config.toml
num_key_value_heads = 3
hidden_act = "swiglu"
positions = "rope"
rope_theta = 10000.0
qk_norm = false
parallel_block = false
init = "normal"
init_std_qkv = 0.0248
init_std_o = 0.00486
lr_head = 0.00719
warmup_steps = 442
decay_fraction = 0.849
final_lr_fraction = 0.0
batch_tokens = [131072, 262144, 524288, 1048576]
MLP neurons of a small language model. Each row is named by its layer, matrix (down: output weights) and neuron, and shows model dimensions 32-223. Each number is 128 + 24 x the weight over its row's rms, rounded and kept within 0 to 255. Numbers have three digits each. A neuron's up and down rows have the sign that makes its largest values positive.
After each neuron's rows, "fires before" lists the tokens most often just after its 100 highest values on Wikipedia text that the model never trained on.

L4.down443:160126148130143131105090152150115127123101136137106112145124129104089163105153124091120145146166149149156076114110114175126127114178167122115159102130132128142154141125147143135172169124125150145105144168113138123146102149169137135098163150088126092145068118081141137088104137102108101125120139186135115168104106140143125123130112088138144152150083141078130110151128099147164081102139103112096110126082156101111097145112162123147156159121108064111100155118144139137098116110129119124110127154124139152138158122106145156142075117111123132144111142146100103122148093160126150104
fires before: " "

L3.down182:141159147110169129136133121145132126114136139101155152124132125140087140139140128088120122144122168152139124139146125144145159127120136162124144115109142119137136137131099126109114173182108102118104144157105121110126156111172130128136164146095161089142068176105122110107113191110097081108139168138143133114118128145158118118125127082130127143104159126117158122136134138109115102116159086098097120115118152102097090110103161154145138157152097126133119111101161157164150136109143132123123125132139156114154125123076139097123128119161107136129121130091152162115093097169133142179
fires before: " "

L8.down184:153127089142141111162114129120155134089162137106151141143101127110130163131110111153154101118125138111093127129146130130150070141147138098170114114135130111092133112147098112134131090149121180084129135135146143106156122075102083088157123144140157139118146190157101092136127116123133104154145140173105138115158161131128100141123177134108184134155129145118136119088145151111127073154144155094120119159146131165141158111175132169108120175114173119120130125129156169073122103152127138158148084081121125115136071163123132076168066142108157109139117164113128118129159133093106174148
fires before: " a", " |", " an", " similar", " Japanese", " American"

L4.down432:097161116136096174105128137142138154140134129102129109110128077119150163142138119130127144149186150116093140140161118125077096117135139118111138120103175110138149176124102116139133149140155098122115185111107126126096122116118147079181144115134168125191130125113116150126100113157120154121117153108120081147145091166126103146155149145134095126118119153141137141123131168130085162116080151142143147103147139121157112126080146118127173133139134121134117089148114124129155131101090172139094055116160107107159126110122096154094104141138138145127112113156134138131132097142140145100
fires before: " |", "%", " |\n"

L3.down576:144122140160116137145154148147120097106138129145115115130126076109168121184076157137151119119149130156108144113106137112095125047157124168138122102119114134127170145105139145157141132128155108138139137115101115121102094152126149098120187130106126140097089149149103122109097129137122109101133127121136129139091141156155178094109143139143148096167128112138119080121127112126167099143119133162151114127133146102108108142117105085148074145140114107162145090133146145149109123095146117132067108156129142108082125132057130143079117107136105114144116156101126109144144139122136106127
fires before: " |", ".", ",", ";", " |\n"

L4.down590:099154136127122112175090117106147107147124175119138118151170136170123109139114130106122104137133145148160098139121152114126164074144127142105084102155161095124116140110152117079105111126115104072122141129115093096127129131148134151110130087109168137152112104121137188130128134155117111135093122155131211152132140110127118097138100126150154184145179166148116123137170127146105130099135130127136073174180147145166097130157094111117107113127113119159147163131153134149125170133152161133121145118126142108108099168126128124116134142133079151094140126134109148124118157138140152126
fires before: " |", "."

L9.down302:104135128132118115109125145160175148137166144130124140171152125129106112115102095106114136121102178130154103131137168146133131143132122097134084111109133113098160141119135143087125110165152120179152150151133129134138118121196106155154153109193077120140101110133129100135142131190116123075139138154114110178176147120118097146103162078162161096113122126133120187087121161128117137129126142142085129129112154136121112100101098188160110106118151123109133119137116124131132097118145126134131126122143136094143121125090133154072144130150109165149159149127089111143156077140136148176
fires before: " ", " |", " (", "6", "|", " −"

L4.down218:145115118125095121147156084113117126149094123131149131160104121133092164134099136123121135109164118098096106152106167173160097160137115145113136117126127134136157131135161140149106097136101118140123137111135131143112108118153120096104145139160122115092173169150142156159153147116134137089122172141142133108116147154142131072118174151108120119147129145126108113124153087131092118157113116116158140144134142135139142096105140147107112126109186108147140130099142100156104120111124134136138117152113124115121139121112129127137143108158152112129136153117163133172119088133181090120
fires before: ".", " |", "–", "p", "als"

L4.down889:126120135097128129150129128147141128112102086149117115126083063104163120126123156074110138129139148102160143147114120079105162112112153102108109142140154125076169087092105110134147177122144146109141122116087112154097151108120151118149124183116139127091079159124104142170145131115154126137158105105117171125156134131143177125144126139127163133120143171158105150120092093155094130117107150122162095110106127152151173139069105122155145117147190123116166096123100127127142120120162151164124173135112118135122118127102134114113136157131109144213086108120155106137163126135112159163
fires before: " |", " |\n", ";", ".", ","

L2.down472:150104111138165140127119139127141104140121140116094176119114151111145157133132143105131148071127131104125120122134166113150121088175166160101133138125137117136121161149091174155151105136149103108163125129089116095150133131132161135100169115148139129111141134126122112100153132157142142146168147074131123113078149131168161119118154121087141139155119157097070104096137141089159104133137132184127105144109145126149142109103135080143081114117111119163125113099154147127140147131146118100109146149088103132121126121100104094139118114112110150144121116127098087121137118134150139129
fires before: " |", ".", ";", " |\n"

L2.down170:176129174128187119131090160144124158113133119147178130125136097153132125125121134150141111117133108122161120086147114178096114099091096185134184132148171144163096088125138103175130129155111103128083122165141121147098149134158137139152138095154194094144137156140137103087119185123099089109136110140136138160112109117155116094120132143171095092131161138094138120136129153124103152118133098096129109090127157152108115157118125082112147161176115119170159079132144099175142079132156117143111116129124089107145117120155146129103119137153127135133134103097166111122107164128176117130
fires before: " ", ","

L9.down12:117128112075127150137118137146074139134128099145107150149098152090111090115115163146093144149157153145134082134143124173156116144101128168138181141137103160157148164153145150139120121134132093073146123187099125114116111084119127164123111151096150137112113106119156120094069137123139123178139134131137107131106080112169118121158113127125162091105144173136121110178136108166122149123136176074141116134143143130135081101126143131151137106122154110138127145131142159139098128110113125127116120102115147174142162112116166123140148152141116102131139107171167196110147139167126140074
fires before: " ", " ISBN", " —", " |\n\n"

L4.down806:098121128121158117162131153133138117108119152117122107110141091133139154101132129165164138095145118120149127143133104170094136088139129128116119073139159135097100126100117148154121111118173109114151159182129153139127151129083131151098089076114106095095121149179142132148149175104124104115116108122094163099105130179121098152108070141151143152122112122171091163116146131115137113117131140109129113145141122125164130105148150134171151116155162123116111178138100095115130088141121164137132169139109079100124124131126116145134118130156125147109109112147129100110141112120168137083
fires before: " |", " the", ":"

L4.down794:149147117123157121101149128075153134158125093090139163130115116117117125108128148136158113128146132124100104142127121152105146129113131107175110097086135113104098149115118097138116141120131138143094139067111161092129119116116137130086134129105096138110137112157088141156107178126127123127128117155122120161151115114134140159145143151135148151144172108157150112073120120153109145154131074109099091114117116143138124133113140108208187126120169152121105103125109146117142151164129133133165133144139120146147106110138128123151127141126098134122143112131098117107116119134126131183
fires before: " |", ".", " (−", " |\n", "\n"

L3.down44:114163189122131121178085150172133125135098182127120166130100105162144156117114149126095115102143130104145133077130154157102130156120152140109094128139190112154113103118096079174132134146124090139114110142105155112140129135132164131123135130164169152135118168142113127113143162120106122142132128137131153140085087129100113136138119080159129118131132093096120140142104148150138124058112070108140127104107180134111138117141121166164130174142087135131128154116128106145126119147118135157101144140122152120158138132163148104130096134126145082114083143097118156139135115137123155065
fires before: " ", ",", " –", " |"

L4.down99:100138127159197107169092089185140148147141096110113183131133103127152083127149157093089115150106140133115156144122087086139177106120141116161143103126111136132167139114174108089140137127113131087106184222103122153122106149163132120114149118152136115172136105128124122123089119097120109141152135143110124149137132099145171138143093110149133120134129141081136128163097127110152115116164129141157135146155133175109143109105148127143086128146171131124190166120113125143139131098146149143121125112124125095135139125088150138107084197119152172130127125087089100165143117168147124134
fires before: " |", " |\n", ")\n", ";"

L4.down234:160139068101116104132143145116152103131142078146126111122104159108129118141099144116126155140102115188146102153112129082188108126150117099126151171108144091136090137140118145160082093112124096154113122088164148119132118131126115150116109149125105137152131153118142114119147146138107119127167155074132134134098092106134138138108131118124160140130154162150132113137164195095116127145108146136152135129090127152120142123130126104125099105105145116184127150148157092129108142157133119141138099129160129118137135159151159110176126136113130136114147071157109122099121102097140147149
fires before: " |", " |\n", "are"

L6.down381:129110132147180101111130115079123137121082063124083127128104101121124080080119148099121093150131158112134119070084158117118156117148148125124127172148116131137081104118127142172137129177071126139148169134133106135119089131130137130145088154111140111109154124082144130103102118153150122114124140114144153178138145137130119143136136101090154116116135161093094141189137115142083134121136159120156166103105123153113141134124176128134100130108129132161119154148089083105131102152101172132132129141129139128103104112137120147115117109092135121153132113158106133162121093126156108145
fires before: " ", " |\n", " |"

L4.down787:176150158129120149156120137126142164095144112105153105132100113109163127155139141150133137101126148189169107133105140103158127138082118146133137163131131118136118140130074088101107156124104132093144116099116148093134115114160146151158079134103124158087122115110083120077159115125120115138107081096107165127132139125102150153141113169117158127099111146137147132108127136136112120109126096121122175143114081152144132117103092148078125107134108127177145150107104096161085107133136113110121153173108115160130118103150135130132121163122112101104084111120136133149147114135107094154
fires before: ".", "%", " |", ")", " (−"

L9.down577:107153162191125123144115132096156114157122126129127119081143137105112143146136094112117108158167108086142101094116133114116094157140121094125134124123103110132113115174120147173142131124143098116104092145108107131136102095099141085117136117106134121155113101117140150119137136095105105123130145109166122135129121187130135174148162090154171133112099085085106104149162112129143130118102106103148140123099158169108138095077117077179149134128108119156099182105130137096177156123135164133105145159109113124193150080137122129152149101147171134140120158149064104120126131130155139180
fires before: " ", " |", "-", ")", " O", " −"

L3.down692:115121131145144093132119130114157097137100132143122136157130093134149123124106121143143137101148124151077086165144108137153125091132079140114147148165125119107142153104144086121099154127160111107119143118108158117115115153125221152131164117131131141141148132095143130067119167139126133143114115172131137178120083149125145126129139114072152184128136124148170142132122129150108111133118110139132137090142115141110089143129119113115125139121119122118136138129142098130143101142106147104137160107152146165127163155158116124162148109129136111110107101179091104201149138159139117159
fires before: " ", ":", "-", "ah"

L4.down200:121152096129133047136138145141086129144143140142152114142161143117150108122115134146126131138119116107106135166159145124145144101139119152171134121113159124131190089167136141165096119148131117091123138173137103155099074131142165138128128116126121126152148106158118130158159160100100120110150097143157125169142088165128159103190131115116124145124093126103124144171122111128157102161130072100150133104112103134110079122145136048121101129186151098117120123138168160163104116166100138108161162134140118115120145104130120091132093117108130142107106124130112084147120093131113139151
fires before: "-", "|"

L2.down73:172131151133191117082109174159149069117150116135108120098133109161179115136126106120127130127148116139154137156136125100129128125117156197136139145175136128080120104158141150148132133113081151096122136154102110127115135137120123132105144133120120095155195167105152119102139128123096087122170160097118107157106092048128128158152145151101109157142150112123091136114130093162088091090164138099155120125141145134094130128157117071130112110145144159102157112123181107134136114156119128094098163120147113122116126126123118107132098153134106124151124151094088162122131160148118142161
fires before: ".", ".,", " Sub", "-"

L9.down234:124136144086096126093140091141128100088178114130123187163131121075148110148126104120130121117124130117108123117112136127125179121094152106123095128103180139134131099083096126118116143137088126106122113094144107156101066094119151142144135135159100081136149135128140162131127123129086136104121118159096085121157138127150088114134130174128102150163136122115141152105112166131115140142135095128143118088132148075129147119099128118122139097141100112139097121128156133123183171122092152126114125135118094134080115084129121180158152064125090150141105140128135118095130127114180154142
fires before: " ", ".", "%", " |", " (−", " ("

L4.down57:091123136182128117070106088149145136153096110074153174123105111141137112100104142127069109149155130115139140168141165124104112141162086134098128131173093121113152123126157132138165141111116105107160115144159112096162113120102090137128140109141122151125118095150136095108098099152087133113135166146097151100157140164162089108174161117124126140142140157133131104106180103090146111148111144083134134121141132137127142093157138204129113119146171097135119103145160109156139096114135072132122124104092141159154129161138128163141128113153105120143132112150104074129165082103137144165
fires before: " |", "9", "8"

L4.down853:114098102099111108146161125100143096091128110110101128090151097099125120140130108151174083140148151105138156100137099097126148099131149150130163109191145099150144080158110118138116142125116122101108137139131126173099100144149124136122110165141110133124099130151128129127128146083150137181109137116129143136116109080153140098158170163111134113160079090095116129151076138159154116108130099086155113128120159153157142148105065129139124109132139118088149143162177121080147108137134106124115104117097089151145093094099117136115121171137112109090112127107154111143147163128130171128
fires before: " States", "-", "|", " Kingdom"

L6.down800:124109113144116142125141157126124131139191117159095087191120134131154121146096139145127148116145104087115141174156109144159125109138100147179133113162093090136128142173128149112154139157093126147134119123101100150130097134147146131132157132140204119107147119125156168079151141072130144127175119115128133105118149148118182098125150116102158096118106129098110164109120132137139159137100132160131139137135137202127157141138167103161118139155073122134155150148142144131088150099142152109119122151138139172123124066140100102136134094174137143141100072133111132169132142142139111112
fires before: "|", " /", "ra"

L4.down155:129143097159160110168067080106136122113122160139127113166132085175119138161153166112081141103142140141104127109130144107152127127107140132145147113160151137117140104126171133118176088137150137149089160182077114138134102108129168120071115092136147065140118124132070155126142108154128127101106176101129129103135149124142127051103136151134104142125148111064119129166131122079115171130105080088126125169141149131118105111084119151115110182111126099089173130133171134129120122092106155121120145167146139110108131124133112097092134135130129140108125114104135085110153164150120142075
fires before: " |", "%", " |\n", " m", "."